python train.py --n_layer=15 --n_head=2 --activation="reglu" --norm="layernorm" --norm_eps=1e-05 --positions="learned" --attn_scale=0.102 --init_std_qkv=0.024 --batch_tokens=[32768, 65536] --steps=9032
MLP neurons of a small language model. Each row is named by its layer, matrix (gate and up: input weights) and neuron, and shows model dimensions 48-143. Each number is 200 + 20 x the weight over its row's rms, rounded and kept within 0 to 999. A neuron's up and down rows have the sign that makes its largest values positive.
Before each neuron's rows, "fires after" lists the tokens most often just before its 100 highest values on Wikipedia text that the model never trained on.

fires after: " |", " Cl", "ade", "-", "amily"
L3.gate340,228,175,188,199,186,176,193,201,229,223,168,209,222,197,222,148,191,224,195,197,226,196,198,186,193,198,202,227,158,181,190,179,166,213,192,200,221,201,199,214,199,196,217,189,176,199,198,181,200,208,197,226,230,188,186,181,212,246,198,204,221,227,191,180,222,191,149,236,203,196,220,177,175,208,190,223,179,215,207,167,187,176,182,206,167,220,196,218,200,205,186,184,202,216,180,233
L3.up340,194,199,185,204,202,178,191,212,202,216,190,161,211,206,235,199,178,214,195,152,213,210,197,176,205,218,174,215,172,175,209,207,198,203,182,220,235,234,181,235,245,185,218,155,201,190,193,185,235,216,202,197,209,203,192,183,185,202,164,188,234,213,188,160,210,191,146,183,186,163,231,203,194,202,193,233,202,201,216,159,200,183,188,213,202,195,201,172,198,205,152,212,227,205,179,202

fires after: " S", " J", " P", " p", " v", " s"
L6.gate191,194,195,230,230,187,206,195,166,219,204,177,195,214,169,179,234,203,198,189,148,184,218,201,195,190,203,198,208,171,178,198,203,192,218,173,183,203,199,201,206,183,220,221,204,146,204,169,181,210,206,213,209,226,224,228,142,180,228,225,188,186,196,204,181,196,197,200,202,220,176,180,192,239,223,234,193,217,225,196,199,201,194,181,185,212,187,215,207,209,244,198,177,208,258,244,190
L6.up191,177,208,227,227,238,226,238,203,175,186,171,201,211,208,187,203,210,179,208,188,223,189,194,221,216,225,228,192,213,183,171,198,222,207,221,216,223,230,213,196,227,172,201,194,161,206,185,212,234,200,213,193,214,200,203,206,173,178,216,171,141,184,191,211,218,195,181,178,252,216,198,188,199,188,185,232,206,236,183,203,210,184,194,182,214,207,215,171,209,194,220,178,266,185,183,156

fires after: " P", " m", " s", " M", " R", " S"
L6.gate376,209,201,180,215,185,180,184,205,221,185,177,210,219,212,190,216,189,156,178,197,199,253,199,190,200,220,228,193,188,200,190,212,166,210,166,200,198,206,199,209,210,247,185,182,181,183,210,195,207,226,199,202,209,205,185,213,173,202,161,225,203,211,202,203,198,209,202,219,199,205,231,191,219,225,173,211,230,180,204,193,220,199,216,206,219,196,205,214,207,222,196,207,204,168,207,171
L6.up376,168,186,212,228,183,225,169,220,206,218,207,198,228,186,182,226,185,183,229,208,160,194,183,205,203,189,212,207,202,209,210,171,221,180,204,196,158,191,208,225,210,194,187,191,190,177,214,207,203,184,195,153,208,222,201,258,203,193,197,179,212,193,223,207,188,195,184,184,196,241,216,158,182,201,186,210,211,215,191,210,189,206,199,220,202,180,205,190,196,209,239,186,182,145,200,212

fires after: " b", " B", "B"
L8.gate82,201,187,197,229,206,157,199,190,181,188,200,211,251,168,172,173,198,215,180,206,167,178,214,217,217,189,222,211,215,204,170,228,166,197,196,228,222,204,208,211,194,192,214,203,183,234,221,223,213,212,201,202,185,206,203,196,211,249,216,205,169,150,228,185,212,186,211,198,156,209,198,195,221,194,192,161,230,185,185,181,216,213,163,219,214,240,206,214,182,200,202,190,220,217,175,223
L8.up82,214,179,210,252,235,187,197,204,200,229,160,166,208,231,198,190,187,174,223,180,188,189,205,184,172,179,217,228,210,208,138,239,176,181,183,177,221,210,208,218,214,198,183,184,191,213,214,200,211,209,223,210,187,214,214,230,215,192,198,189,212,200,169,218,196,200,215,207,227,205,201,208,220,220,170,185,174,197,229,179,200,165,195,223,189,188,178,178,220,195,186,186,176,192,198,213

fires after: "F", " F", "o", " f", " Wh"
L6.gate142,194,199,218,202,183,222,204,191,209,157,176,203,215,225,222,221,180,187,212,199,203,149,202,188,223,211,190,194,233,221,227,176,191,207,212,188,198,196,200,202,202,194,153,247,209,215,224,204,226,194,221,204,172,216,209,201,234,239,226,217,233,193,181,187,177,208,202,203,213,190,133,208,193,214,177,164,166,207,198,230,177,191,224,217,207,203,150,202,197,219,207,207,174,202,185,193
L6.up142,204,211,194,176,181,204,212,196,212,180,216,221,179,200,185,194,199,241,176,174,161,205,179,213,190,237,225,223,212,185,200,206,206,222,231,216,205,202,167,169,199,188,185,213,206,198,195,189,179,230,205,199,180,191,192,216,200,216,178,196,212,210,196,162,207,190,209,210,161,217,172,180,261,213,209,222,176,169,204,212,186,236,199,217,242,228,171,180,193,231,179,198,206,189,189,198

fires after: " r", " l", " e", " m", " ", "oin"
L4.gate365,198,203,236,184,208,224,190,228,209,178,171,197,241,176,202,215,210,185,213,195,197,219,183,236,221,218,198,211,234,187,169,234,196,176,204,239,216,184,197,209,208,193,216,190,204,215,218,176,229,205,211,202,194,229,220,241,222,200,224,184,208,173,195,177,146,207,182,227,199,182,206,199,199,211,207,216,170,211,168,171,230,197,238,228,175,222,211,199,241,213,209,203,176,186,181,187
L4.up365,246,225,235,219,232,188,208,176,210,230,207,156,197,205,171,185,189,160,195,197,180,190,167,188,219,205,186,230,196,195,191,228,172,211,203,202,231,227,173,181,211,197,183,216,222,201,218,195,203,215,197,178,199,191,210,215,194,164,203,190,176,187,214,165,193,202,153,200,194,207,210,170,201,174,219,203,178,235,219,244,218,244,209,209,208,195,226,233,208,207,241,202,193,219,187,167

fires after: " B", "ri", "om", "ron", " b"
L8.gate224,213,203,212,199,231,207,206,186,169,212,154,183,207,198,190,194,182,227,193,161,195,181,216,191,137,227,222,210,215,203,195,215,187,161,221,199,239,193,205,176,195,182,210,183,174,188,204,226,208,172,185,180,211,230,238,241,222,184,179,225,218,180,204,218,227,176,190,195,211,200,177,206,207,198,179,161,235,211,186,201,190,209,202,222,208,212,212,171,224,193,215,193,180,212,200,192
L8.up224,211,219,164,213,196,205,236,199,164,191,174,219,185,205,199,206,247,198,221,195,180,218,179,221,213,174,204,201,149,219,184,212,200,167,217,213,198,169,220,182,222,199,212,209,220,178,201,171,204,229,218,214,207,182,200,233,198,211,178,164,184,203,194,178,182,219,211,174,219,236,176,214,199,211,204,192,203,180,196,179,239,182,194,210,197,177,206,160,205,205,185,202,163,205,223,198

fires after: " S", "p", " s", "ur", "oc"
L10.gate134,209,196,212,188,195,184,228,194,174,210,174,171,252,213,196,210,189,178,189,164,214,210,205,192,204,211,216,185,207,190,235,206,204,180,208,220,202,174,193,202,192,233,179,198,214,214,215,213,170,226,177,233,199,226,220,173,185,209,164,200,200,193,223,190,210,180,162,183,205,215,240,194,189,221,197,169,236,192,198,197,226,210,195,210,152,221,181,228,200,210,228,198,196,199,216,230
L10.up134,234,198,158,218,176,206,197,215,233,243,195,204,214,177,203,193,187,177,194,231,192,209,208,191,218,210,194,183,207,180,198,234,194,208,196,169,190,211,183,248,205,192,188,205,219,192,176,192,177,226,184,187,281,162,188,205,201,230,198,194,215,204,206,200,175,181,209,213,202,196,174,168,198,211,176,167,246,169,221,184,230,197,212,217,212,198,204,187,195,245,214,190,202,190,204,207

fires after: " C", " p", " D", "B", " W", "C"
L9.gate15,211,198,224,189,192,201,217,191,199,175,205,198,189,207,239,189,175,178,203,164,196,194,171,217,189,205,218,215,176,194,208,187,187,207,151,270,188,192,191,196,234,218,182,186,186,230,207,171,240,228,174,219,205,240,222,201,202,225,198,173,221,199,219,245,196,222,188,193,224,167,154,206,220,211,186,200,196,212,189,182,224,200,214,181,188,228,188,180,197,192,208,203,158,209,241,247
L9.up15,191,197,202,202,205,190,232,209,218,210,235,200,177,187,227,207,153,172,202,192,195,202,231,202,201,181,226,182,188,199,170,193,163,193,198,189,192,211,197,194,182,202,182,203,202,217,198,213,197,236,198,223,188,235,203,197,216,185,182,203,211,124,204,195,193,205,192,239,186,208,206,213,188,229,216,198,234,199,213,153,203,195,188,195,179,207,199,189,208,189,226,227,209,175,170,189

fires after: "ch", "s", "d", " sc", "es", " Sh"
L8.gate117,219,163,192,183,220,228,237,188,219,187,191,215,196,184,168,212,191,223,185,160,197,187,177,152,166,203,202,216,202,195,171,191,210,210,228,201,200,209,195,180,213,212,212,212,209,196,214,158,217,227,201,216,218,189,202,232,197,209,218,190,209,191,200,148,227,222,201,206,197,192,200,244,193,216,232,206,225,198,200,221,182,165,205,201,225,157,221,209,178,209,167,191,174,218,195,228
L8.up117,223,209,233,192,174,172,211,245,211,192,238,202,199,217,192,182,200,219,178,210,225,198,173,206,198,198,170,220,193,199,183,189,202,183,203,174,203,217,174,178,180,137,190,203,197,198,166,165,190,230,200,229,219,179,219,195,254,224,204,194,196,199,198,206,176,199,220,183,206,194,182,212,201,191,200,188,206,207,181,171,230,189,203,187,180,165,215,189,217,198,199,157,175,208,201,204

fires after: "h", " b", " ch", "k", "gh"
L7.gate89,196,243,183,197,267,205,188,158,195,195,205,219,173,169,203,158,210,210,200,161,195,188,203,179,187,194,180,222,215,184,151,183,178,209,236,193,216,165,211,231,198,151,242,215,216,235,201,175,228,194,199,222,196,207,190,168,188,182,214,202,196,205,207,199,194,165,196,160,194,176,211,231,192,187,216,196,216,184,217,171,222,207,191,212,205,213,231,207,190,196,231,197,187,206,186,190
L7.up89,216,222,212,219,206,193,156,193,185,218,216,194,196,186,184,186,201,198,186,203,224,218,222,197,179,204,198,160,211,178,195,190,224,218,203,209,222,227,222,193,208,191,199,191,179,250,201,198,183,197,188,199,182,193,187,187,172,211,177,216,213,208,167,199,153,198,190,238,169,224,227,240,201,197,217,193,204,185,196,172,207,207,186,179,220,218,204,219,192,228,188,217,185,208,220,220

fires after: " F", " f", "as", "at"
L10.gate22,238,188,223,190,166,172,219,247,220,173,173,175,195,250,205,183,185,190,233,188,203,164,217,206,218,202,203,192,226,217,210,209,177,222,188,203,176,194,206,205,161,226,225,214,156,225,213,170,163,190,193,215,178,190,191,187,213,187,175,240,219,197,189,210,172,212,198,174,191,227,175,200,219,201,183,207,206,161,193,236,189,209,200,187,213,210,213,179,230,186,235,196,224,192,149,201
L10.up22,157,192,173,201,180,211,222,217,175,195,208,210,161,203,217,200,181,208,248,193,189,209,239,152,219,205,191,205,205,203,197,174,207,192,227,212,188,212,203,175,193,236,230,203,194,233,179,201,174,162,208,200,186,175,207,177,158,205,205,182,226,221,171,239,218,202,192,215,139,185,183,212,235,231,200,209,222,202,223,193,182,207,225,201,216,201,185,224,208,201,213,169,238,194,233,209

fires after: " F", "A", " O", "P", "B", "E"
L8.gate276,192,192,178,207,168,202,218,220,206,218,211,235,207,208,221,186,204,226,177,210,206,174,235,186,204,221,199,191,235,181,192,179,221,194,161,258,206,218,200,197,185,232,195,174,199,151,198,172,217,168,212,185,196,188,218,182,178,172,193,212,178,203,217,182,236,201,207,180,151,191,162,221,232,250,202,196,150,202,192,206,197,206,200,206,191,178,182,217,231,223,236,221,185,209,211,209
L8.up276,164,185,185,170,207,220,233,209,207,194,225,182,189,207,198,218,195,213,199,188,175,228,250,201,223,212,231,194,234,179,203,219,221,161,230,203,204,214,188,207,188,212,203,201,190,222,203,222,219,202,195,170,172,219,229,214,220,217,178,181,191,202,207,179,208,198,195,166,209,168,165,209,211,200,197,242,183,203,191,191,199,233,229,204,201,208,219,215,148,209,209,166,181,179,166,246

fires after: " s", " r", " T", "a", " S", " L"
L4.gate182,224,190,194,217,207,174,196,206,212,230,168,195,213,228,152,193,187,196,191,185,162,200,213,198,221,221,199,187,217,163,183,217,147,219,220,224,230,201,206,206,189,222,160,213,143,247,170,157,194,237,195,191,223,214,180,189,197,200,159,194,200,189,183,213,192,227,203,225,220,181,196,227,204,201,228,190,217,202,212,215,226,208,182,201,215,213,183,220,168,219,241,165,177,207,202,204
L4.up182,214,185,208,193,209,222,227,197,176,208,187,215,227,245,182,201,216,196,193,197,171,219,192,207,174,200,208,181,177,182,211,179,162,190,194,178,236,214,236,195,180,190,211,188,177,172,208,182,211,205,190,181,235,212,210,196,207,212,175,200,174,211,210,194,172,217,179,218,215,210,196,206,176,188,190,213,214,202,186,215,184,195,178,191,199,233,210,203,205,193,196,173,198,189,211,212

fires after: "ur", "p", " P", " f", " p", " sp"
L9.gate254,235,215,191,177,162,180,162,216,198,205,210,202,228,211,195,213,197,203,189,161,217,222,180,214,187,192,201,231,193,201,230,187,181,230,163,197,219,233,240,212,182,169,220,180,203,180,183,207,171,204,195,214,204,192,212,181,231,174,222,205,212,163,219,201,218,196,198,209,210,185,199,226,238,194,199,212,203,226,183,217,205,195,198,206,175,210,242,207,208,221,181,209,239,188,197,206
L9.up254,232,202,176,164,189,219,212,178,221,222,193,214,213,217,206,188,176,200,209,217,175,208,198,216,203,219,226,236,215,201,195,219,205,223,192,229,232,220,265,220,197,188,185,198,139,230,184,204,160,199,223,224,185,190,186,186,232,240,181,197,226,198,200,182,213,181,181,258,208,220,197,202,231,199,212,188,186,178,181,202,214,189,183,182,199,210,204,226,193,209,180,203,186,200,186,226

fires after: " at", " the", " Bar", " b", " B", "ar"
L8.gate332,191,185,189,190,190,169,243,184,165,203,201,227,178,160,204,187,179,234,189,185,170,176,245,209,190,196,217,172,206,237,203,228,170,166,194,199,193,210,253,195,253,176,194,193,199,234,218,169,207,207,222,191,223,190,160,186,179,210,207,220,203,202,182,204,226,208,202,181,178,212,173,177,158,236,190,196,224,207,211,198,237,213,160,218,185,186,214,217,227,183,194,228,187,192,195,199
L8.up332,198,206,200,219,207,188,163,173,178,235,189,187,182,181,215,197,203,203,189,187,207,210,232,192,189,219,196,197,190,224,208,241,167,182,205,186,218,207,185,189,191,227,185,224,211,159,211,199,216,212,199,221,201,198,199,237,207,182,171,219,201,194,194,220,199,220,179,241,195,197,203,177,189,198,211,212,209,179,192,206,176,203,217,205,194,234,218,176,196,190,156,199,207,158,188,239

fires after: " per", " st", " P", " l", " p", "for"
L7.gate369,189,223,206,184,181,217,186,178,185,205,221,204,217,180,218,194,200,186,187,161,205,216,224,185,223,178,213,200,209,217,145,178,222,187,205,251,211,167,202,206,221,192,220,207,146,181,216,201,225,184,169,221,206,173,206,214,229,211,204,182,226,211,217,191,194,202,198,179,207,225,198,215,170,192,231,161,220,221,227,219,180,189,178,201,212,203,212,191,193,169,203,214,191,204,194,182
L7.up369,222,197,190,193,219,210,221,149,192,194,199,196,203,192,240,189,232,181,205,209,198,220,162,131,194,239,218,195,205,185,179,207,212,221,163,203,209,173,199,174,235,178,180,177,179,153,197,187,188,182,197,218,199,203,204,199,190,185,187,198,186,210,209,197,208,217,202,194,226,200,215,178,188,225,209,183,243,197,233,232,175,194,214,188,218,197,204,209,196,200,155,244,154,186,177,215

fires after: " pro", "uc", " sub", "in"
L3.gate46,221,210,200,201,206,199,224,221,213,179,195,182,208,193,212,221,187,188,223,208,202,177,200,212,197,214,215,202,180,188,197,193,211,222,223,221,230,230,197,195,242,206,192,197,219,165,201,186,216,183,213,182,163,191,145,155,179,213,201,185,230,171,205,183,208,188,253,209,171,192,168,220,169,154,225,179,218,226,175,178,162,165,199,235,196,203,212,217,189,192,194,220,183,207,201,205
L3.up46,197,171,202,206,198,191,217,196,187,175,177,205,194,168,214,170,210,211,225,193,225,212,192,228,219,202,164,209,211,170,231,224,205,215,218,227,208,181,225,201,166,216,161,191,204,200,211,218,195,210,184,220,232,209,238,203,216,193,189,207,196,189,190,191,205,227,213,209,218,202,218,202,210,151,197,183,199,163,181,160,194,182,163,208,160,176,180,214,214,234,240,224,225,164,165,170

fires after: " D", "E", " R", " F", " m", "F"
L4.gate190,189,182,207,210,198,227,198,218,154,215,202,217,220,212,213,188,183,231,217,186,201,179,184,183,216,241,186,191,192,157,225,174,199,200,219,198,221,235,195,210,166,178,215,224,171,198,180,190,170,204,225,225,181,213,242,213,170,225,219,208,217,214,191,191,193,210,177,191,207,232,174,191,215,188,200,212,211,200,217,235,206,204,219,154,216,198,194,175,195,216,175,204,189,181,194,200
L4.up190,172,193,191,226,200,218,223,212,231,206,203,191,204,208,188,242,184,198,217,208,181,214,169,216,231,218,218,223,207,213,202,216,164,215,235,222,178,200,188,172,211,199,211,200,178,230,235,189,187,201,206,201,196,238,192,177,250,263,197,209,171,219,216,246,183,178,208,198,205,202,187,209,180,207,198,151,203,192,170,174,162,214,212,230,172,201,207,200,187,218,207,194,247,173,208,189

fires after: "P", "p", " f", " P", " p", " F"
L6.gate166,200,208,200,158,221,209,202,190,208,210,169,180,224,189,201,195,194,202,226,230,209,173,218,193,232,196,187,215,234,232,198,221,179,205,206,186,192,187,205,189,167,195,180,189,192,196,189,188,183,191,201,213,189,225,258,177,229,207,166,219,241,221,240,201,195,225,195,195,215,207,210,198,209,217,205,163,154,211,186,200,182,214,221,199,182,184,186,195,207,184,222,202,211,204,233,186
L6.up166,220,219,203,185,176,195,224,213,206,233,209,207,203,190,209,158,177,207,197,204,195,200,200,165,212,250,201,204,203,232,206,175,196,200,176,213,222,212,235,201,213,181,231,203,181,233,209,153,187,175,195,214,192,216,237,235,177,195,220,200,206,192,235,199,201,215,229,173,198,225,201,217,236,219,181,198,186,171,223,218,227,225,173,217,209,243,154,227,180,185,215,202,201,169,201,201

fires after: "ober", " J", " D", " Dav", " E", " B"
L7.gate176,241,184,187,191,175,199,202,183,173,201,156,178,202,156,218,204,182,212,225,205,198,208,208,209,207,191,204,217,193,188,163,161,213,192,193,180,194,238,212,204,201,213,190,155,214,175,198,187,222,192,199,174,204,217,191,188,211,199,199,187,221,194,200,171,198,177,192,223,175,204,184,138,182,197,231,144,167,202,205,246,200,176,204,226,192,178,166,209,195,221,222,201,201,180,213,187
L7.up176,207,217,204,147,180,199,203,195,183,219,201,168,220,213,217,184,185,197,223,219,226,198,213,230,205,174,165,214,207,211,178,184,201,167,206,187,178,205,240,176,207,199,198,201,225,202,181,193,182,193,170,186,200,202,205,183,213,183,211,222,207,200,184,198,216,193,215,202,209,214,157,198,194,177,195,154,195,232,214,212,235,187,191,207,198,191,199,215,175,201,231,204,184,188,212,172

fires after: " m", " L", " p", " c", "at", " "
L4.gate292,266,197,237,210,228,192,225,183,209,217,185,213,191,196,180,199,166,197,201,182,198,187,164,185,229,220,199,216,200,197,206,239,167,205,213,224,208,197,191,207,235,170,183,187,208,155,202,200,191,199,194,209,184,192,218,214,220,212,185,213,202,214,210,163,181,218,207,207,181,209,184,217,165,203,253,175,212,224,229,216,180,236,186,198,199,201,208,223,200,240,190,185,178,188,207,179
L4.up292,179,231,183,196,261,245,207,212,219,214,163,196,207,213,182,187,204,206,165,203,181,194,167,201,216,187,201,185,190,182,183,213,211,191,213,207,217,199,191,265,210,179,208,243,203,205,206,165,199,193,215,180,210,214,214,190,183,172,173,165,150,166,187,222,168,200,193,187,201,185,223,170,204,178,231,194,181,214,190,219,189,220,192,191,188,195,200,225,217,201,162,180,194,227,249,215

fires after: " Gr", " p", " gr", " con", "c", " P"
L8.gate281,239,200,211,186,202,224,247,232,216,164,193,189,183,191,175,198,209,194,231,190,199,198,222,223,196,216,165,202,209,175,183,189,189,165,173,219,207,191,148,202,192,200,207,183,197,190,196,190,207,192,200,190,205,190,209,163,174,221,192,195,246,179,203,186,211,236,216,184,209,198,232,202,144,191,216,193,219,200,144,197,219,189,199,223,216,205,192,200,242,209,213,201,219,204,164,197
L8.up281,169,157,189,190,200,202,192,232,180,175,183,211,184,183,194,193,198,191,221,215,191,178,211,202,182,191,177,176,188,209,188,220,188,204,229,191,202,180,191,197,218,200,225,209,223,215,199,209,217,201,208,240,212,184,206,218,188,211,209,212,239,186,206,224,233,190,199,167,193,179,152,208,184,199,211,196,220,182,157,200,217,225,160,223,215,185,197,180,177,219,214,258,190,179,203,212

fires after: " P", " ", " p", "ou", "A"
L7.gate97,234,196,217,208,218,216,198,209,220,219,193,217,210,206,207,197,198,200,191,218,200,172,195,175,196,196,215,173,237,151,205,155,169,218,175,208,202,201,199,217,215,189,211,187,185,211,186,185,205,195,218,210,240,215,196,172,165,198,230,225,220,185,210,163,169,184,234,203,203,220,197,228,215,225,219,183,202,220,200,193,177,193,219,202,195,195,158,201,188,193,192,232,166,182,217,194
L7.up97,221,196,167,167,229,243,235,205,218,175,166,184,162,206,202,191,215,210,180,224,225,171,196,206,211,165,232,198,183,184,179,163,197,200,197,212,201,196,186,232,179,218,244,228,207,148,179,218,167,221,195,201,218,201,185,213,197,216,195,188,203,209,212,223,234,200,190,209,228,200,183,241,206,176,216,189,203,222,191,189,206,204,171,224,178,181,225,225,189,191,206,203,177,173,206,223

fires after: "A", "E", "F", "O", "T", "N"
L4.gate306,185,146,217,191,200,216,226,218,226,225,183,219,191,201,220,206,200,219,225,157,231,171,245,215,177,196,203,174,189,202,227,174,188,225,201,221,207,191,213,203,184,203,219,235,191,187,176,217,183,189,212,199,190,245,192,200,221,224,187,213,174,191,211,187,201,202,216,224,211,219,183,202,176,207,194,239,164,186,173,222,213,201,183,177,215,237,185,204,196,210,188,210,212,224,157,210
L4.up306,197,183,239,191,199,191,206,216,220,186,218,207,194,217,183,218,243,202,209,211,187,213,231,194,177,211,201,181,221,191,188,224,202,209,192,255,196,186,147,220,153,212,200,189,182,209,178,205,204,219,179,226,202,260,208,223,224,215,188,179,183,246,183,190,165,222,206,211,184,217,222,228,182,217,197,198,195,203,178,200,166,190,211,195,163,192,216,197,165,186,202,180,187,195,188,200

fires after: " P", " p", " c", "P", "op", " r"
L8.gate248,198,184,202,178,203,206,188,221,194,225,208,213,216,176,181,194,168,209,224,203,161,181,199,203,232,189,205,221,230,196,164,198,190,252,200,210,199,184,185,217,190,180,194,207,177,200,195,230,221,190,192,205,179,197,179,141,237,195,186,189,177,212,191,208,221,190,199,195,215,214,264,209,183,187,200,196,197,189,204,196,220,219,198,197,194,205,244,210,220,272,211,204,204,182,193,193
L8.up248,207,180,201,219,221,185,223,203,195,184,184,230,226,214,164,186,200,191,233,241,173,189,215,225,203,183,197,206,207,195,230,223,198,200,185,201,213,177,215,197,198,181,216,184,222,199,188,168,207,192,196,212,185,199,195,188,240,220,221,191,210,223,225,175,232,183,217,201,208,212,214,218,175,225,206,213,216,177,161,218,176,212,163,200,213,199,209,241,169,224,186,223,189,224,189,191

fires after: " S", " s", " p", "s", " P", " res"
L4.gate22,214,191,209,183,226,208,207,205,210,227,198,169,194,217,184,189,216,220,204,146,212,195,214,170,183,216,229,195,234,210,165,135,209,224,211,206,219,194,200,206,197,164,210,187,178,183,180,192,235,213,209,178,181,200,183,184,189,191,177,227,198,198,193,193,202,205,206,210,186,220,196,200,191,174,231,183,217,201,187,221,210,198,197,208,207,153,160,222,196,226,221,135,184,202,189,222
L4.up22,204,188,210,199,208,195,234,234,218,198,190,209,195,182,169,165,208,186,184,207,210,212,219,185,187,215,225,200,174,182,168,184,222,196,200,200,214,207,201,210,214,180,199,242,202,180,210,208,187,229,188,206,207,221,223,211,235,194,195,204,264,168,224,197,169,184,174,220,202,214,213,169,222,182,213,193,190,217,209,206,172,190,171,215,175,174,207,220,175,195,178,192,201,173,195,222

fires after: " |", "-", " L", "ual", " class", " sign"
L9.gate101,175,199,217,226,222,191,225,210,203,220,222,201,212,183,225,223,202,212,212,192,221,210,193,192,226,194,189,180,164,208,196,191,167,200,189,196,185,213,218,224,177,202,193,208,204,210,151,154,171,198,190,208,207,249,181,180,211,199,163,210,225,205,220,173,190,190,155,182,221,219,176,182,217,194,184,245,203,195,185,202,193,198,169,211,146,205,212,167,191,199,221,194,197,197,172,191
L9.up101,213,207,229,233,201,188,202,174,165,204,229,186,194,204,202,169,140,212,190,205,196,225,204,180,184,201,201,169,202,208,211,184,203,226,201,236,195,238,189,199,202,186,201,197,167,173,189,191,202,204,196,192,243,190,175,206,178,195,152,220,204,203,163,191,189,189,164,227,191,149,208,200,185,169,183,222,190,206,161,185,200,240,221,227,197,172,208,200,224,202,224,204,202,191,225,180

fires after: "ch", "ment", " art", "rop", "s", "ation"
L8.gate338,213,199,211,181,204,224,219,227,210,229,190,180,191,189,171,194,197,203,144,164,195,191,205,155,188,206,211,201,172,193,219,201,210,202,202,190,221,147,194,205,253,177,228,234,193,165,214,167,200,210,202,223,198,216,221,192,209,181,198,224,225,205,185,193,190,180,217,187,191,183,165,217,211,237,183,220,229,194,218,193,174,197,232,196,189,215,162,175,215,218,191,225,214,183,184,231
L8.up338,219,184,208,190,165,220,202,207,187,240,186,195,233,209,234,178,209,191,211,203,213,165,197,190,184,141,187,184,184,214,179,186,226,203,179,203,227,237,181,224,225,211,206,213,183,190,171,177,217,193,151,207,206,185,192,164,219,218,193,214,215,231,194,212,190,178,165,178,225,202,190,208,227,217,190,204,219,205,208,216,244,208,202,212,196,177,193,197,199,178,218,208,195,201,178,226

fires after: " p", " l", "qu", " w", " r"
L7.gate214,197,211,215,173,194,244,216,168,193,234,201,165,190,245,241,188,178,186,207,182,210,173,212,200,205,186,262,202,199,224,180,194,208,181,198,234,191,208,207,205,208,172,198,177,226,210,168,199,233,211,189,227,219,159,173,202,199,203,181,186,214,194,231,214,200,167,179,189,209,172,176,201,223,180,236,161,206,203,179,188,208,186,226,252,192,208,183,190,175,191,206,220,196,228,188,204
L7.up214,216,210,193,226,263,204,213,186,226,179,184,199,204,227,177,166,190,164,246,180,188,156,188,189,183,180,174,207,199,194,186,206,206,226,190,194,209,203,207,196,216,214,189,179,196,221,227,198,225,211,223,193,199,202,166,206,178,192,173,185,168,213,196,214,221,186,174,219,234,208,186,201,210,197,252,198,190,210,224,223,171,224,232,163,189,213,201,187,184,177,204,201,203,224,208,201

fires after: " W", " D", "A", ".", ",", " the"
L9.gate178,209,179,174,214,186,235,173,200,220,161,231,197,230,178,209,220,154,189,174,196,172,200,197,184,170,209,207,229,179,192,224,163,217,216,208,215,196,188,216,202,203,236,173,224,196,200,221,196,210,193,177,226,206,224,184,198,185,229,199,195,198,224,191,210,224,202,221,219,201,177,210,195,219,203,191,208,196,225,207,194,189,213,215,172,202,170,194,189,199,197,183,209,189,211,222,204
L9.up178,191,239,227,220,172,238,214,194,163,196,170,199,231,156,222,211,185,194,239,192,167,209,205,185,218,208,211,203,213,211,196,235,194,222,220,193,206,205,200,170,224,207,210,178,231,208,208,186,206,200,212,220,194,184,229,198,212,195,170,153,191,202,214,220,203,200,217,229,198,207,214,206,200,201,209,233,207,197,192,221,191,206,204,181,167,219,230,187,170,196,172,193,187,176,195,190

fires after: " f", " F", " m", " H"
L6.gate207,179,241,168,179,193,226,220,214,208,171,198,229,185,217,184,188,208,205,185,202,174,189,194,200,226,219,239,233,221,168,201,168,198,220,198,252,205,213,192,182,220,178,205,218,180,201,211,209,186,192,227,179,178,218,158,184,210,178,187,208,203,172,217,193,194,194,252,181,193,215,208,202,218,223,215,152,199,219,167,238,175,216,188,218,180,196,184,216,222,193,194,220,187,215,204,212
L6.up207,158,210,210,227,224,224,181,165,178,166,190,194,207,186,207,211,192,188,191,183,181,193,230,197,184,228,212,207,199,185,174,174,212,169,224,224,195,207,186,195,198,179,224,208,228,253,197,199,179,190,206,179,221,198,207,202,189,209,201,212,204,198,184,187,239,223,221,239,169,199,224,194,182,233,184,215,190,222,220,239,182,204,237,181,158,195,202,195,249,229,218,184,208,169,202,162